Weights of a small GPT-style language model, trained from scratch on English Wikipedia.
Training: a variant of Adam for these matrices, 12467 steps.
MLP neurons of a small language model. Each row is named by its layer, matrix (up: input weights; down: output weights) and neuron, and shows model dimensions 96-287. Each number is 128 + 24 x the weight over its row's rms, rounded and kept within 0 to 255. Numbers have three digits each.
Before each neuron's rows, "fires after" lists the tokens most often just before its 100 highest values on Wikipedia text that the model never trained on.

fires after: ".", "0", "\n"
L2.up562:131149182123103145115119105154158153174116111105105116154172141158119091127069097091109086119124142137149080145086134091081167142144149143105096156114122124155095165143131094181111139111134095146112141110125100112122147074182147142101130105118129125159129141146103140145150143157149133115127150070135147112080165146121128110145142126115058115108132127141113116147133109203123133119121145128089140127130182129154126124149178143139122127111096130139111142148118139108105094102135128170119135135136129113162108113091115162113096131133101144148124176177101119130119100119091152145
L2.down562:142139144143127127090089102147150119116164128095115119144128112088109143130156122096140087137122167098152121145137092119130149113156104153160107147135102138118147121143172147152150164102144085125126156090137142133166112098154132116120104113110126120133173142139102128121153123121169082138099136096110138130113169097104153166155090124111116109121138102229129096136140113161106154143089091163119159142137115174116114135135124131122108147140098137114128102126112130095098110089087141158150206139193145162172128126086147135146124157106146128104146129133090113159126104152162162145

fires after: "9", "0", " ", "-", "8", "4"
L8.up682:142119107134139081132098129156116166171128162157132137156088161163108151107198148117117132175115172063126112152120183096157136123073136162139126109135128078151170139157133104146136104118120106079120135130157157161131137068142114117157130123110111151127139118097106147175091135155142164114160125134105110085102125141127161095165113134117117098142163118132142104116071155148150125138129121118139123181163147146116119156151101138145116152154128134150112119158079167120109150112133115130140133123134087119147113131141063107086074128143117103099127166147146168116108116129107158164
L8.down682:121127146160116155158106097085133146175177156146165148130134107105178142142124103138089133124156148132128105070104139159182144104134062145107131123126113142112146179093102126092113144142147159126125115121098125141130180129112120112137116125124146101156105105108145154114126088156120102116181118158161132145103135126124125119090137120100114183149115168142136145134086165158137100118146136137132137150126149090157112135124133107152136114123123155101105125097122131149122090107114149180111180173104118135099130167144157118124156123159172147106189154119101131132118141119135181107

fires after: "9", "-", "0", " ", " of"
L8.up271:136120108149139115145152105121149161132122159102136086149104170106091138105120138118130130132101129100139111124112186043134144162128118169130135134153130162104133133131108162121147118166100099154135104156128105159175152086111132120111108140146133170099133118106163091160119135139096141130144140121122112109118202156108115112137132109151093121136151134123133160120138097120133117098138149086138129185102136116115140103101099155126120118114136161093131129144141155119101110111181140160093110138135119094128127135131120107130092126089131104088131121131166145100131103128108147186
L8.down271:121126122134109147130097148134128095136107145140121114174155136123133089111133109127170110140152121092082130142124089179132138132154101135127139112119143139119118142114120128118092158100144136105095085138144104110149172130148122160125118154114148106112078104153102133132132127169103061144179108191121168155120078114152134124158134154141087157142126128127157138159119125151142140115102165200128121114144137127117167111090082106130125142110139092173112142143127139113144137128133110109141126145152137099113127125175132080167126146172135122130126165123112150125140137126116137125

fires after: " (", "\n", " ", "S", "T", "M"
L6.up1227:151146136144114123144133149145148174112141074120080136102126137082139144177101160126116123140101118127143091119124097092131092143122109121129123107150140129136128190084101123121099098099153149123088157134159143121149163126093131142163113117133137128154082183112130144142133162168163137146155124120061111107144116112125087089098141171133143088120089100130123129123146133140152122132137102093145110142154151116124128089159150127091149110193138126152146117085095114154157114103165077176128161145115132098149125108127117120110114136119161110117131112122082182134147120124105126144
L6.down1227:045158140124117184120139108087162071158107153120135125116098118106117149123143086075161093142132126170119123112172125131134126120111120160111093146177187126136093107113090101166144087127104134134158158164178118158148119104139067101105118103108118107102149127161122091102150121114123124153104166127126148158164127100109117121117130117154143100110127173159124105128112121131111117124100144086128131159166111188124151106113095127140106162113114127133124132153173161122123100151106145120157162125162157124126117142135122148138113129136137053105142151136132130085094117132150114105

fires after: " ", "-", "\n", " |"
L11.up1087:153173086155161068106144162143137123120145160159158133117118140101123159113096113104126136141151123143176097096110135141093099167140125153100156132125123088132167115101077121111094164149166143151088095157106143135162165140145120147136145174114145115109154096110127165134123127199128107118124152154139143132132124152142104112098136086120081092155125133172150141131142111131146152118141095110165088135128139142160176123131148115151108167104154141146134133157124101184133138119125105157109161134111090164161117147107095128102088110088134130139125107165125111148156123168125113152
L11.down1087:111136145068108152189116120126125118102112122106168168143144138107138158121115128147128081143123141101114124134169137147150115100114119093131093152160127123161145147156203145182122117105120095098136138128129137140123105123134133159138125107117115185123130141157096122181146135129129112104111094131131140154144173072113141148152092170140125138078143107137161150128127125126115137127127157121080131126185119095111142146111096144139163063119151146090098161096151109125111098106155078125115152127156132091122088087157152161139107088162074147055163123110114120121123147107118111143

fires after: "s", "th", " Dun", "S", " D", " Mad"
L6.up1102:180100143104101113130113125156145200117128125131110119152106157132107174124132132108082138120106126137141152185145143115108155155105130135155184116094115175124161167126119122140129129081146178136141154137120124160148118123139046102091154115099122147133083130136120110116132146140105100148162127146081134125132140124135156108145148143119112126159089138120153119125151111124175129142125139124159142123133124114155122075128094167117156139124119158124127179158164162122132133065099120149141137123127128097144143099141116169135049093137118137146117120146132160126151194147095129159
L6.down1102:144191156130100114117104119140145089095104127101194151117094147145126103130138154120108129123112158132125114122108115112159129150105172114130096168110179074167151122127123104115105161110119099115149151142144157112166115106184159164158085169079122098112147104132113157122128118148089120125099112145116158138127142130105082135111146121131139154127138201114101157162150121127111109146111105092113111148099110129108139140149135092179142111145133137138116111115152133153121132152128121091115119109104109141106158150088123137160132139116182140165176153092105133117143096158118158136

fires after: "s", " T", " G", " S", "S"
L6.up1138:190136169122097118111124162099130138132167127084097113089130170166137100147154136087059131152114123107134128149131119129116123144104139115158137163117102126104121142123118171144170128124153121092112122112106112107142162129140102117155141162109096146157125143124127119134141088129136142088160159128077081092121114112090119142080128130138104138131086142119156134108126128122139142110123160125104146164125115126171180109114121160112120124107106127087113138089139165112084096143133078177163112113110140096138130152130111155099099123083143160167103154181126194094117154129132129137
L6.down1138:118174145172104093153113093107145123126118083159155134179113140129113135124152113115147144138123117135085105139089148083150126158115149153156128136142123103132136155121104097095115113119100124139143142113159121166168088056129100108088105138124160117079154124134102133147145114119153118107121152141124145125115118134115135097106132124147162129140159159131042142148121092143120133134126171127154128098141131117125155097125177119111136115118130102159107109123097113152138149111126143106110158144151127142124177123129144120161155136165188139140099125117137119098135097107107145131

fires after: " ", " S"
L6.up1123:131164134119180121133157157080099153152141112136106078097107172082128185135117137136122120149080135127170133193096129138139082132123094127135158169130109132121132108099072120130144128140145089114150164134157126115133151122134134086148108139119104122100136133091123123194091097154127151109149117097112128127097131124137115111129172111118129113166113120153152114087114055119147162166122125117162157126131156145124114127103145147157126131091076137123103102074079112158099120092141115161170131161126087088124124091106106110168107140139126102141119149147114144133145118099138148123
L6.down1123:200150127120092122109152135107133128169096105128144157140125167129128181107120145135105116122166128169156174174125162134141129116153124143104162126132126135130092113130098095141192117152146139121113140111097111138141182143134157106133068063129134130120092131175118101136101129115116126108113100105103125115079146128121137145114163165115062139101182140122122148124109077148158110107097128123127154115103120098127116141143141180132157176138109149124126126132136166118109144147126116078150167139154127165161128150111138101086164142141133082131114171124143090155120138121113180114

fires after: "."
L11.up534:128122146085116145126132154128141113151105112132116105096128110135128149122067131071094169129107130144142138128111097141110149130125070160140134167087116108066140145158132087114167140167150072125113110122140149128132170119165131136131135171111121138105125143148163129138141129151107153126152161092145111060127167167117118108096118060171114126127103154164097102129103136161084113122131106113082120155116180148120143128127174129150099137130135102097116121077115125148114121131128099195133155127118099137146172131125138145112109138134110160102134169127100153143186123126118111130
L11.down534:161124133124186128109097105108144109154161142155103141110077096119117138129147164116121130144149071128136082062140141100169087168128102119138186115082093146109127154131139162136094146113134094149151154127138131116126185118115075157101169113133101122138094158122130118120159104149116111092118132134116112102116162117108097118098160119139178137135128116149091125146149149129122165171166129149141142115141108133104125130156123132140142128112124180158149104150094096111095091102120136131149213068102136142120131125148118120136186180136146099121163144127151141144164163115088091115

fires after: " +", "-", "s", "T", " "
L6.up897:131095144134134127113121109111113185130110106149125098125147119139114164165084142108119117117112157107151098089138123129132123129161158123117117145112122130126109167143134162115171157120169108117102097089129158098117177124123145133164117145138150099152101196125103113137122116157116096109132140142070089069129188172118118140099151135152110107151094097131133153098107104112123154124144127131119147101134132156133127112094143135148118158131141137107149116114078135133117077092135079186167123149070115095139097137134082107126092123087143174166141129134155153116126118138075122097
L6.down897:123131113124104131146087133123156119095103140162092125156153131118156131130128091101129131087145099159099139110132154162113107152111121181127133148176145118142137126123096097133121127077109111158168166115164131141149149131101110106107156148161128138096130111135131136135126129146139097119131138109127148175155148115127154105125096125105155074160127159122145133116117102143139119146074171132181124128152110143151132105113106159095137104137176125140134085128151145132074115128125156163076119111144135067130101131151118172142143096120124125150152142113118141117110157132146136121

fires after: "1", "9", " ", "\n", "0"
L11.up533:143109137116134083160129116097115165185134166141140099133083157111145172163117153101111119102107117106135112163131160135150108163141119134153131130106140096160138105174149152172176131139118085105104122127129163105124154123127158153116137075112104132156151119119175129131090129149082144095109177106126127089081095126142131137140137143170134114158163134178112101050131126160118135145130158137142080129147111122140093143102123126158103111134098127140139094074145152134153109107154116154122135141119098123139121090112132135144136167133137121085133119140117120168101146112092095146
L11.down533:115139117163098124142136110153131118145122141091164136139127172129105125125124166126076112141123128158128115162110124180112143130103115111164134118137116114136126105095154110167099133116120152154142118164116106119146210157148255077145132148104142126133146132113121136160117152153096137110138124110118152086108144101132106131117111159081143132181094163146160129134135105131149128110109134083117135162172155125095140126120123160112136137111088101166108088149086150133108132121157088146127226134149110147123142150133153120133133139089116125102113110108146151122119099134146135128

fires after: "1", "2", "9", "0", "8", " "
L9.up299:144144133090129118133123109135123116140128143114149106119175165139095099159128127125077118121092150149139109148110130129080119136085135161142114153114109137136179154149173128186099131119131093139113103170091127167114159117173138119112147126096124134139163120128145135153105110156129161109142145096109107081103101137154097123112127068124141156122161143187142112118145123160141159130113089103090144129132116101145116125115088111115114135142168155144126125140107169097060089121085106111104174152119097144117112134117128136110090126124129127097133183147085137115142118136102114116
L9.down299:129137143120151144125086090109134151126147141135160124112152137125114108137115140146157146112141155121108116171090140114114175062141150190133125123143111099096113131130097128107146122104153125104133128139141136154094147118144124140122124122176140124138136210097160185140128110138149138120107084112076125169117138123114122122134168138133100150096096104137084157150087137126146126109117094110140143127141149123111139103121124115145122146116151136143143093111138115188101112140080131106142145108127145146160076146093150125102100112168112126088156163154120079111172150118103150087

fires after: " ", "9"
L12.up631:136138134145128077120098105116136180100134133179145161089099095110132115149131137132085121116128171118109108142121140129115162127139112197089100153112121081132115134105129133171153091143104113108131129142143102085127152096085105159142103115124128162158099176150132176136139087131129152125130139151107114143092116167092145139153147152111137116139148134161148103166114108113147120101115117172134127146122135067144112127101102130139144124137111144113087117157108070138124123152112102131096151146093109106116131118163120123116098147139112136125112157151161119101126137160109126183
L12.down631:138098116109092159168163091141134090093121115127111091120137119123153109099132133136149130114130119128167103111116134119164091084161094149152135135120110126089126103166121130154157108117149147137107144112116179134111140136153111146147112138096126105116178083136115096081122115129154151098169106101153123088167145111165142146113106120140108136111118121129126139158108147139137145136109141112098131134158114117106125117120174128126136116081084144114121106121112173132172141095098136113123166139154127153116122125105112120164150116141120128140153167094149130151136094081121116118

fires after: ".", "–", "6"
L6.up555:126113179138161087161082093125119154139108112126131141128124164134131144130167149145085103130112132124138119120117118090124134134069101164157134126066094131130159126159135115128143107107132114145136094074127138128172138090104129163114139139114151151151118156159148129185131127178101163158142147105139101086183117123083111142130125112152093106108103088181086126134168109162132129113155144105128112180129165143147128128124111136154084115101078130126094140116085144105176115075127141140143127141117073120145125141108103158107132121110134093118117086141092141110123112165107074152
L6.down555:112142146105167135158131144120159124163142121126125113116121103148141144164142152094119122155091121135105128158070122107082122133171125145138105123084081113149112108151132078142130144102109138097073098136135157109157214094105103151139173100125130130091094126130113116143144104146111153151149159127143068111155135117126103106152103108095112128141138110126148125128117112139159178156141114103135088113119168100150127081145111109123111137140125139140145138122112101131136153117159106131127144123145098113157118117156093143177148146135185071097108180178130131122137085143142111162

fires after: " ", " (", "-", " con"
L6.up107:132164151131113120129156146104146114154113147178135118099127132119147150117162129131134161174104111082123114117149173112110119099119120159119129122123092079117110113109113114125145137097139128114131137120111183119153173104105130167113147119132148144126118166140138131146118079161119126120140104123106132114126165122103130120108166136155141116147154153134157120122099130141132139102144068115117169106188149119146142073113130147133159165103145153165139160118041106160147120131127127156080168094092104101172092120147066113167099111106121090117145141157104109120139160078103144128
L6.down107:113145112135153129128121130120139147122125132107132135112159119145099136117157155116154142118130121089107142100109134141177107117161123144065144151161167165165098123172166130175145095119142140124106143135129125164123168096113139161131186171105086133121104145143106115135161082130062121118142146126107131148118164125151153171148096126101144128075156118097120136118096103133147155097086109126134123156155123145173134138134088149128116118123155100136139118114152150115174132116115140104148108100146136147107140096163153133169136096139124142113133113130204154111121159118105156130